From a checkpoint of a small transformer trained on Wikipedia.
Size: 5 heads of 64 (1 for keys and values), 32.3M parameters.
Architecture: RMSNorm before each block, rotary positions, untied embeddings.
Training: a variant of Adam for these matrices, 671M tokens, 4675 steps.
MLP neurons of a small language model. Each row is named by its layer, matrix (gate and up: input weights) and neuron, and shows model dimensions 298-447. Each number is 500 + 40 x the weight over its row's rms, rounded and kept within 0 to 999. Numbers have three digits each. A neuron's up and down rows have the sign that makes its largest values positive.
A block is one neuron, or neurons of one layer that tend to fire together. After each block is what it responds to, as a language model described it from the Wikipedia text at the highest values.

L7.gate415:488460505547492600480559508477581501500508478495516489519422536519562517519537493478517432461503555472477454463485504547477524545535523429530478484523468475519506545507537473492377488532498474540500472490483563509542529590515470422483477520532486527502492462434582574501462518516437521556504505496505448635460573481469525520515487565555460543575504587477504605511441495433531509492431543487508523460531541539430482499484479525502543496534524472524493
L7.up415:461564451512537568414497484498522474462516494523445491515440509478500529515520492427499456483552500484465452411492537446451550457492443484447486447468475493473497470508518510495477574533517532511558503525484553468509474552490507527485452454479554456495454355442553471459550517489565446500452544539517459577527466550519526484537444484530557543528516501433514550476511575514516507427446451541513512440569562535450468534503494432520457474517503457571493
L7.gate639:507472509495524510461509471462503493543488567487459516566503514565567491503467479497443501462435455498420465495458591481482488514504532523472477570434438524623520547491481576512517587444465516531577560458523548526519480486550556486535509487558513540452475427558469451521551497523591527402449542527472450492537507444531505495575457526487580538547543507549464544498443489524543454478499491565456446507532493476479530480469492502526450551555515524528521
L7.up639:533493477489479528516569476493527449475420508535410485528462506510500467525487504486472535451515517543494564468556495575466592525476555492523515486452531508547492496540558557563493459497513557503473543559466489492476502516382510496507445554487495532477524513569489462506500511532505544545476471499498507583494495512491486551416534439536508545524509458513507539490499498613511438531452508530475462499509501483414538544540470505575455549509477457507498
L7.gate812:434527527514476469469503567527449556469394462469479444492518468505449508553484433523546428531528483499502443533465490502480574461539494463531481457531469515458528473507521475536475468516493491454544524473496501510503514442522538453490484517563541535449434538462517505548591485456545528529516479558488484459504575441465537492528439488449558506493451534502504538453480534464462540450480495468577585497538578548438463500509410512544440568470478515514524
L7.up812:541505507481548493524480513499458504463486443484463533521438543524474542524502545530442496500571470495526511499489554444598491522446486475528485453511542506468514478458496616640508483408531488491477527489507491499571551471489542566533537502572472482519424495430472484502548480485482452548494567478512526499410491440514502472485465564539523555543505474511481496494482527474567420528531471495499504532451444483515556465538509535498532548525441458557624
L7.gate901:561537515504475515604553503460520584495475537550501530531547468516506527573469517466502476501581501481506467527420488486515568476488445515489499537457503478569547492462521487613540530503554505494533559508445482551440457509468480455521545503475488465480482537524518419496474522503471480483538521525489495544504531477567544549486484459505508480557415495507485544527446522539487454499484501528549473507555507557493419433554436529569507512545523532549465
L7.up901:487520467507441535480619530520496460453551504569514493477505484479451481478460501534496504509469508469422476474460516478481518562470531461525515542454501429547457472510503499516411508546516561515505467501453535538471497554538503458412544524550547495494574524517500541474484446501493451454552543484476499539469478447484519560480410504513490471543486473547480616562504487567513467473440478524547509528554525475483487516488516466483467474484497452483446
L7.gate940:487499555471591496471478548524500537572475531451568519520551558500505510527499492480494486435453560539477528504536533476475488449527508546457481509530509513458522448510556545550541521477515513456480496487522524508504504490488524505551528488521487571556426512478530489487528488487561527576490515486553517521476491516448452492491530501539578477481551483536512455519490526505496469490461488400476510517509522549527505520547498508549540472556558418532483
L7.up940:426505515511483509523450490462520545457469484504436477520519463582503511518545471515473522476496499559490559449536498578548470502458514513518518471437468463479473591490433560514518438443504401482461424484482435465477433450489497481492453450512469602433589506462496560524511414591491565479466507509500449472484494445443521484462509444487452454438525485566531448436492450520516564461463463483471518516430483513497524469571508498475439525575442514489438
L7.gate1014:427487552461523573475489523502574535489474538506412540579495510505578493510495498480458529441484467510398463569497525459499574486588491431484526505454442424485561528470514512540463453523515585505501517483490556517469502517477494483479465487504478495491537477480472473475525487496494477533476448597473501491543530478523493457463479472489521501533507503523550554575511483526522467548523486530559510538499526622435492526472509496482489531494548391556516
L7.up1014:520565518494480542450486557521578568495522506475485482508526471506585483502492493448495572459489470468435460518537567514482515531508523511532516546537537519525465533464477558519514504492574577537540501511442504478458508468475548482555460566551499503512537490444485516447528494474527475513472522501469526453520532443495550451510432503470485501471468421479486577419493529462527400529471462572528520545508487531510535483484497462482481521535480462505442
L7.gate1112:494507536477524534478511461479575518546512494481487495498475519452553488541498465540457468491557480434486495497513503533529558505496447483477529548515508499470540489450486578555521560450516550476532509500488480527587515490509504478546477525519443528490512464504512526511498453519504446488540551549481545553469459526496516424491498538584533590509453467538520527466550450560475506485481559504495448511526526534470473520594516583553422478504488461604567
L7.up1112:507503522427521502434458529547513491511539466514543553565550507436553530495492499569455487572541523515545516525506514543583510466481513437531521559507551521476532458579446465554478528465527473546573518571464429490518504487526502471552466564497500468493471485431454530515491474451627540493560488512485472559411476483501470482526499534538574451481472506514515559446564499603484452442503502495498529577544465491493480525527513547560451476547393457510520
L7.gate1194:489449550595467471480576520488531461525405570452451504530516504487491499522481474477500498486507433457473404468428525464476505538557500507393544433466463473483542519443596577526480492507563586507585490473467526502552485492457452518539510426494565495503538469493528537539517564492500473514491503511473538551423534467516461527466451543458514523503534483525510486488418494448505461500506432467496467429487474608490557508499521484526492502479465460544542
L7.up1194:444481510501512477556600548536499495499497578493459453493552547483461551501462507564480579452450481482424493516527523540458451483591482515474518467490524516485510520449515536522521500511514454463556448491450515516490484479467570489507437471560505503487522434491471499494509572508619472483450506538545495543479488493372519517567541535530496505506519511520488506432515460570461438499492514483538538505517429526522487522553477525475467521426519441547592
Responds to: Place and date separators. Fires on the comma right after a place or name (Paragould, Arkansas), on month names in dates (born 13 March), and on mid-word pieces of foreign names.

L7.gate63:499500531506520434486510487561518502454450472533476516549528485468456409525428502494454515546491474586465496450483492465529480555542477505530498520506453507482537498467534518492471436473552518455485503496474558523526483481573572471430503415394518474477484468496546516509526457515472519505492443507483595531427574472551454555515481481483507506572494557534459490514431434499518615485484482421497492452503430528574491554518571528481424510556525480515427
L7.up63:524475553502498469455523512484459517506549469445532547545461577450580510492494528481496567494493472524494490523536498504493431505518507445503508486541450507535457507547495512471552506449530536551474541529419469561539461531464484539548475530486481508472519498523478380446456457503479493465422568486501502476514531486510453499487481585483541553516457503497531440497460552535517613565502549551434497508556444467528504470496487496475509436541462546484447
L7.gate93:496422515454570454579551564509464600529499498471465494514468512464481455519451494518540567530500476523457449501486579471511498538566450509494492464504462381462550570510536507513464514441567562495549504512454577521547442539552546477500559452601494549532509455454468390486527486419466480471506531448509470472463595472507466525478495486510467502569456579530489527496413446475520495477489503537475515523497510527470468566520571548479475533441524474507447
L7.up93:509477534512452477517437450517520538562512492470491544506473585531494495484485460495476569495435550433545473520523465466435508455566489472521556474500513550511456467447400488488498546516534535491449486565501485532481527520511489526529565471463496493475493500450452449475513402447452560577540560525529523483494475478503450526522502418542557460547496473524481508432502462467484495434560504475457517538502517494491499482502505541511537496550555473494468
L7.gate277:443532463494551544526492481453559556557434482515493448476439494470508503545507521504432489462521569498485470413502475472473588481504506559537510488498439495547528467467576515525533516499515561511497453500590553461504481470464474501518508517497514521537433514534435500514519496458461513536385500532500471509467478532523549444523497531516566488517513566508544481468470527532490539487486530578543511477503544521455340508476534531545421512467521554530452
L7.up277:534444513567560479513489427512490499502503522530450494484538454432445557520498514548592482492449496496468544535399499571489511470557485467465522487461480519531535614473436453489530488478448563446484521552466453499456467550515517518518495402557462463443488518399525508496486471506542470504455487531554519464555516536520441547544584445525555500456621525511476471454519423530512532555432496578463540537492513534469497556504510532526530428500535462538476
L7.gate446:462528450491508499483491455511502503487352485473517467509463460490493524563484522594469506535523518500476477481494554511533514516521476481588472427464461536502552518546514486475583468450524462539511513430514522515498497523563489507496497511483469502422456548509472448566537504473467430502477525528439528506454544502519496535540500391520550496549496516513478511514458466542469568504519588498505541465505478564518490530529538430506403535429441547496577
L7.up446:446529591552475540501469574451545484529516503485489491501464425455595475520484458526476557560448541556500445448559539492570550503484571455584548510490518505516472555500480526455553428530524487454562523395580515473484511517552503452499555538447465456537497504466468538505469522501528487592523479539499492525454508514435514493465519490514492475485545552455462460477455497514499541539507529592507526464489522543497440537514542478470503529492483527454519
L7.gate598:485531456564507449471519381530456521460531465465490449498441537543465394512525507534484491506483413463446522503528438494505538515513447464458481468464439555514564504476506454522490494448497493513478470505466494442509493453489482422466490509523473542403502467524498513546446479432473441486474486491466528470482513528489474502527521539548502580522424499509501433539526490526426579460502558530457462498610489513508432523482532542502532508467541528486482
L7.up598:506427476560538482537546534501565495547461471535498487544516522450488471488503515541448462517480485576463548504562505558389528416536494456418577444457540567564487511537484474475479551516538567503469535486482536443510485480520493467433531481517510501481534488486492474416486566485550420465493534472470445541510477462573567633480487397462535473506491487490481522393432547519496511548491504551523417520561479515498529521479463470548453497475430467504473
L7.gate637:427484486554527516463429496511543495534458551552530427472479492534461478519481501445539494414364370479514509420529492467518516471546514497508602482431462459587498529521479530544480486539550580482426462559444516515503548510467553472575493512518440518538529440438589504543463462466534503513484443463519466548510452510515497517509513484544538510525533516540560460474482463505479590530477452484516504491490534499486459497463478587485473495509516505527428
L7.up637:541450513484493460561487520509482449455566508504480520460481474535494447521482503521453497529440501568479493521461443505507510496496534530496503540484536488523464531520508524460531518452514530475469491484463596524502532453448582515484604472403365470528471520461512489594513475452469474534501479475507488521484534554476529512527491469497498526466529590440509491572468481463535531520515499551504449509491491502510423509546565496475510405491520549477412
L7.gate931:494548502479454511554454440503453516512413445517470462566506456449590490543507477543460530514453460510507426538456519425486500506495444487482539504426538484573571468486430552525576496489547520495519484495490562458528587539520506524539489476500505479505448471461499503528511514451564460497499517543495451506455494491515476505484559477495499554583504466535488597487538461434512511503487465599505499510507503567496444517538416438512485547505431484491473
L7.up931:521505556473535435492531536529557439469479540447484464507443491531417372505465526539442532527512528484487597603505553516497491521484596567467565503497492467464521575551530609399532493501524539378507485550486530501465547461466462439511473547530486542502510464471509447508482521448498502434572528536520506520470500518441478450557510518555560491496465556516486465465428472542474510469545524485479549503536528540470543510480499494503441523545490548481437
L7.gate943:504430471486520547514486506485537571537443572476493490516540569501525442534537546457454503408503517585467482518482424521517506524450457425488490434467413501574546446476474486440524521502456588505545550479483525561606548480483490481526521481493405499482538500566509469408500520475419517527481450572524556493441512605493470517510519421540522431482450510512568471542455512499453499480474540559483477548525558530544494543505497488528453528530529522511486
L7.up943:533568473555417590548490523498500502479517442545502517475516538471537494495502470484561426558503521521449443562411532516518509443549540481493542500481486515480524493443495505447490533449471524508504461485520538533529469445495533445492478604489473491445480492555483508505444487481439558427492431495459473464537584465502466552474508418500563490537478441491468586515514521516462536515408543508470503562491495482452449539496475433442450568449428514500480
Responds to: Clause-opening subordinators. Subordinating words that open a new clause, often mid-sentence, such as that after said or feared, while, like, unlike, as, since.

L5.gate504:487542517518458424542580489521398504427536517473438494528425523539592484505493534607499576546509506492465550487511448524495442500462533528455499454467491475549537531518542517484518497515463490551539569452459517479537548454580487443506564541498482516498545516536527491518530545500490519488514519492505484527492510532445520509534575535504457573546560522556429521506502460450513375375524493543476510554460579491523451457610537477525463572490436438492401
L5.up504:448504463463538543551372474538554506537505568478481522496468578483502526487562573551540519442514442506463504556462518534442451523508486512447499500472552535555522463542476532470417510511495531590536456561474483523512496527540504525490502464444446484540533482466440480456478527583514558450536557461456477486527454520486468431564560487496498497504438572557438439492531493428495516438525514478445473507544536517508417482446464465491541485560494484463458
Responds to: Word-completing pieces, concessives. Final piece of a split word, strongest on "ile" in sentence-initial "While", also "However", "Because", "provided", "Broadway", and year digits.

L5.gate1071:466508485517470510474443421520501536519433491490545520563418506534453508569488516498499457509535525577498503564474528507523493448514525448495551475476474470438594521477456526553553481500533469481457514455465516512530529439488513551505546451538549483560489514443515485534518459469473443467554526544483569431490566509541489482531490527517566484505503581457513533444475500508552511477545482465533543440522516575444507549499507511509488489482547553532485
L5.up1071:489459473573497522451466477543474483455493491427449527544418463476492543513483478491521518530556532526508479536609510541578486437546504450522593490500485504452505494471440476479490435529528524479523472486506498437550512462480484571455479556500541469523483530430547476474541435462469436475476471580491547466502536428558539511508467547475518503469527553434566565443484522532556468454527436498487572497519518502454553562497499512541468440533504606492457
Responds to: Month names in dates. Month names inside full dates, often after a day number or in/on, e.g. 29 September 1987, in October 1996; also the comma after January 20.

L10.gate220:520460538538474515489529551529513511473507483506400506574514556448545472534510450510528543523492512466459494436557572529521444488465445484460455484503400516445520463520445550519470568525460515484451483503461499540537547550588454584514533466505486468421378477557507580529539528467501489451500529498502481530411510546476422507525531492573517590493473429439500516474488559498538459479450545491493447499545545528524451448487503508555439484508481489505474
L10.up220:432487527507494550514519455592486455518452544520526507557514433476534540484491425531557496511477435511514475436567446426418445540454475436494444480538575453530519575487475540508538592549489535491543448508552537466507482574511500517547501507507436460443416480461468517519486491482483481543455476473476573490481510568529513502493501526506489569411490460539487549538515546382559524548532497510470466475500488482411505466494552537544508442497549482518498
L10.gate346:496511551517527470522506580531487532541554532486509538563457474484566434512502437554447537468507530549504564446494528527483541465579530483548477491499475547546586491487578473512538455521516477460554531418388510475502503473491572447511526503502513532479506438536453430573504517469540467509517548495506501549463519470507553548567454525464576507554473533470526498528523483473528497486560518529479507497507507545466516490513581471482476408554419445536587
L10.up346:513572453431479510552519490507505463539493542535466528524558466533461522463517525385468522504542560509585452551499492413537519582476529507515461542607488531453547495448444549439559502467525490534478476467512517524495540516513477580454549497519504469558456459484434470441456547468510599436438521454498566484505556511568478508490475538479496453520483491492497534405543458502484493456519480530487531499544472498513427465466548442437507439454510473552433
L10.gate440:454492467508547512493467537503427489468419558503498480492499519502513501519503482475473527485521513503496495421498547523473447479502517482547574497542435487516604589518513523490490476502532510557460589520507532539464516547504505512516418480470499494498520448489457472523523523441448395463497485548492546527453469541546493601511545471519501500539430560523466495507563535529504480516483577488439496500459525574526550474482551511475466543507414491554477
L10.up440:526560495540488515444454498496496525471497543535475476499532458490541483517457433490521513465470482474477482471529558474504544524399456549542532556502458434522474558438454550548456498477473584507523570453479536519512489465436512536525487536437439470530524514553485474562523453466484460491527503533517517487478505518548488582533580449517562468569507536521504461509487472491509583528497461508495445496484511532560510505523544427530483439519467558456501
L10.gate585:510528529571498527546518541500567513519447493529396476519512540594452459543525492513478464468477522444493488442458483519448544489543542535462499482548511428502566453483549472501491565491498545420485484454535531534517465516504453499494494400490462537489522471522457441490474472487511495541424487524486530466500450462520496542486577451536518467497502557457457524518470446449572523572487521459526503531510483563560523531504485482485400521573552436564512
L10.up585:454529528572497579496431474465554493470482442487563518528496451461494530476531483496389419562411514468515538400496476601541485525503535507477483570451518471497450543514529521489557460453476582487507439523477498506512527485406457440464386515476478515426452486445561512482525451479526505457432482538466549531507466432484507511514575409445511507504509507495526492513520535436520546488429562572461485562504484504541552536421547454500399445596518561471496
L10.gate993:424471463479490504501490399513513468489493524453494552558522526416531471524445427453418519518446465428496480477477543492426518518520547582466537469452490554454579499542529524501474511473514557506504501467438500532462536515511511544523489447504462432540376545509523529521517505494472433581458451529509506507521532475455384533517557548469567511528543586495565547507515533515512541548516498496507507480534608521518523516570503505494458444479549561546576
L10.up993:486519494493510492461542411522523458480464561502537479516513525463557530536476426529509533481514440502506474516515462560450440505564501469569421452430505523476510518446495524444491521535548552476495468450487464541528421508527522568482529507576508517514481516490534497486531455406506506592457521532496488467527538493436526540517565487434527516449466499544551474484461552502532516564444513437469489508486546546512528538521568489480497463483570471562506
L10.gate1071:478551502543534497559479508529431540463465505525448502509507489450469540539519518555468471447449578518477479473494492491482493463561514486499441498488472467474523456435536491487500549440518478526554431477514461585343480410537448555465517449458427482494483493573425479586517522564476435509436515571482552533402526521548498501549505448511519497534505511478511496492496445529466508482554519490513615471531505523450501500581542483509493532470478559504510
L10.up1071:525492541491490452481528552463501556518521503531494518461559513478524506516499503520475525555479415485556493498437380510465404484465487494503507444492495514520525486543476515521522530522433555441524478478503490546478460537498489541466596540405510424473483614473505492471497493451476453524489514529489518535483536458481429537513579416440579499532534460498514434438480559482488483566542504522521475605538496498498520465515477476519512492524465592526452
L10.gate1072:498553508473542509482486467435518448536443492483498495526475473468450434536511512567500438460443512555460499437448510462508466498514493461496572515510525494482535516522497590507466443556598487526498492455474554467537493476549494524496519567542511510491535505482548600535495466427453471389483513489511573508456537524472430521492576496432515452537501447535584530535545457454540481509431470509528511577566475543474517526502436526522501509501488506530439
L10.up1072:454463475465494528483546525530517502429488465522473496491526516573556562507502521422496397473473480529497591519483523518577565522521507536552514481497465552475475536512506513470394541429468519505478506510507477503493475411559449527512546452478544509529449460427495447577509460439512510563529484511519613469516489548557511562608485498498461512564496475491516605512515557496506494484481449456521504425532489503487589504497490491513576520552530547475477
L10.gate1204:474552499568515533518489530505516533482507534442498498486504486444481487546475519514489480485502470574531561490457518512514479559470537506540541479539542427509546515518519498432459543518456637507502447456437525473488513558506524491508519503489480556486470528467496481581521516457521440438520568538478529473425515492520573531532561460508520406533507542569514520487533440483552567510464559475520513517500534526492503459507619543497434506448487507564449
L10.up1204:491522426503508469534456464490584513516490524447536426507533450461632521494483515544475472438537476500439514462519464536543449536577456459537477536487477573536478475467552448482502512472451507527566516524487474492545527523503553502557544453466510488491497434486441431512487511444540480494483518504506539434441514510558533629484497466521487521505531549542539485506539440529448511519561504522453477471529498507506501544508578524503426501495520513511492
Responds to: Clause-introducing conjunctions. Words opening a subordinate clause, mostly "whether" (after "whe") plus that, when, where, if, as, just before its subject; also some names and years.

L10.gate101:496474477486516534488534514506457553365509486514507486535444540500415434485517561478500491542483492508514447572477535508536439461508486535442464535502473504542565428456428551458476465519519489530517482543503538501475483471515567466480463536505529535428527522503487522569474460431466474397432496551476472481446550551508451466418503491483510531465521470431523641500436464497589470532438534471595474527538574480522560498481502434565513513528472545513467
L10.up101:467525503481552554504571582513442493459514392513469523494483595488466508525468534400545475513451552514415506475493505501503493517481411481495412537482459427485569463480509474528496453541542486511512442483590581506534479473474514451460465525517530456479446477509461551512490544486400447468443468551526556449492439487467463502565508554424542575506587499572469556507522464445516502518463490483524451445475537488500433490509512492583471537458529521507506
L10.gate263:438456507508496499581536461563482524502489451567452418490502521481500477485524521491527495510545459495534521457451480535522464509501508509507492459472477463517554540502478455591447492527518533475431537529496518466508513500577493471473567476541546534457521465566563493520555495458567431478468418453464497570479468416522415511507464555475482564502518497529491498599513440429464480521550575466482500528526496544576534485505525520433533549449467438495534
L10.up263:495476533479457545532566520524503494525544473524467463479479524477524546469521428474531507490553516511498484431506506467517494456484460553465450576484545503492401551545492502489437437477494523423450580535527463461493465436591485501476502518407578465443508510475538521482521535512513431503497467400449494537495401485529424524485460506501491540521564458468428553545502475505455503544526496406498452568540510454469536533530474540481568582496526507422586
L10.gate619:402449501506527535495584483510622519487499515509468379501547436440490444516486540515483472537522467426434497510425499523443574500495508448509478526506447465535573462475502485563431426534467560479586536549478539504530459512544504571519458501548488526508471525558509548466522544481456445524434500518515543502531566446517465557571437531504500532495480461512512532478512463501491504501486550517506512494572528570499483498519488558473465496481573442540508
L10.up619:513416481629515551523543546484503509539528458558403446463410492532483464514566557503473472490483522479479486594548531424518484496432514537435488488460503509482505458506452481556452548538514475460517540475532519602446446451464483506524514517568500482462470550452555590460515468507532469490579453508537529464489469519487459500527437501451457530491571477477487494456480504492473472562428503526515488449519508501559541564530418455481451419432512513478553
L10.gate697:503507480482490603495514485513532606503529564509461447516555446373545509553484490471517499491499534512482443486496482462481513514538411475501516479533460415552527448529525463532475592541504510494515518511480470531512529502524527478500502502501525489472504504551526539526497439553506436436537461430525543576507520507502446555525518505521472580573522458472476531494419410477518488543500499467449503480552493525428521575453502487452512472510466435531515
L10.up697:436527499480491525485573446494523480496511543441478520530464461513478519484551543452505509535540490552466484533449545529477529491503481499505516520447516472539520582511498545527483545496435495536579527491427474461589618593435483498589471537483478495471494502477479470485497505494549500455548480512471456415528521483450491530495456420525498492452530469474529534565544491517516530509473500559509550509459529585516472518492462510501472462470492453509489
L10.gate833:527516450552448529549464445417514514520417539523433494523464529457485476524463512437525471560588442493474531480492544495436491470461490497452507512512478484442634510475517446532447553528481546469551591442429476497495507535479512531574517557624487550418490459557497487519483470471558463423530500489494544480498475451550489487508507562441516476532480532507508505473533483549547476505495493484484480499512456570537415500538535496514522515488504506558480
L10.up833:500464471495420438492411480487482516488448493562454447522448522507540460471437539571472509505517479464522470505432505486473525418547481592482477571415519491500509519551502430619493520448485483542506517516478522465457545555491485486560447484582524588428534470467465473556550483526479414553528465493457497555513396434496477496460479490530480517498430461537503483491565484537521486506553529486432511437540574532488473513508496447456498535486519506459482
L10.gate837:563470533501512561524483530483509480441382510471482499555427533507517507542559574520514513406516497503479537564468482503435510528426487475504506501525531503416582456469527465535521500484473522573587509472473494520520465489495499457497447515435518531519514508491509508493491512586452505431486466467514502468415512556477547442535437484553515510491542479503480583489487460541478510530496587471560562531545519622515506446469543488584457546494557458506575
L10.up837:508462492551502550469523511486515475506490547552446518482474553559511426515489567494468552453486566543501492566431550553502559515470502477500426484530508506466467467555484459515494481471478559490512456515499509558502475530444573505584417490510403575573546516520488485515493491538538497442497477496490450512556450526526515485547543487484526506528552493469532589518544512546492515565455519530512621519547492542511497461520567528546460496513523477491493
L10.gate846:488508476510488435452476417513515554478545468502491446573440503529500568537474507554542492542531495470511529519441446493455551489509515507542492489486510436504515478459488532583516452483516508481492506422502502489484480460519517464484544498492474477442536477547446476592485501516509505462478477480524496554469491417451482468522486496502468579554512527502509453487488419458484475580517516494450485548514485550508535444620476486439537524597497428500471
L10.up846:530500491589470565536442433468476430543482491466524435462465454467555448514456453531461549426554541505504421416515542538514652546480464563519469541542523451489426502489496462385465530521453516537549583439527489496462486515562447513506459522545434456478531509538523489504513486534574521552489483543524519507520507436484513512543542442470526510554522519459450546448548468541481501501515538543508506533505504478491512482535442489486473503542451510473490
L10.gate1197:488452550465575525520502537519480463587522466505503536517568500503454459565453505562517482495462562569501404555546552527410526500502460483508463527508549528528529502467531534564458558558484576469519496488500500489514510540517553570505456490503443472493495547552479498491513495560505509508514550450492529539487592449455498490506505480470510551505461504538489513529529498563507489474509584548523497537534479478502489499488509505557512539564547536539506
L10.up1197:588535511582557585476438517533562537481474469620531473439558520515526548472534541422532474484511490490460532470480508494530496556524490504546524558488429468451504442538487488555505538483539497500471477516437570607550526464487543501460455511546561467434516572442480462432526440481536475484532537508460496542491562532477523499516463555551555492436510496577461573442569488527467521467505470542534523502478564473562534468520466497463461525446567474531467
Responds to: City–region commas. Commas right after a city or venue name, before its state or country (Birmingham, Lexington, Sydney), plus "in" and name pieces in place names.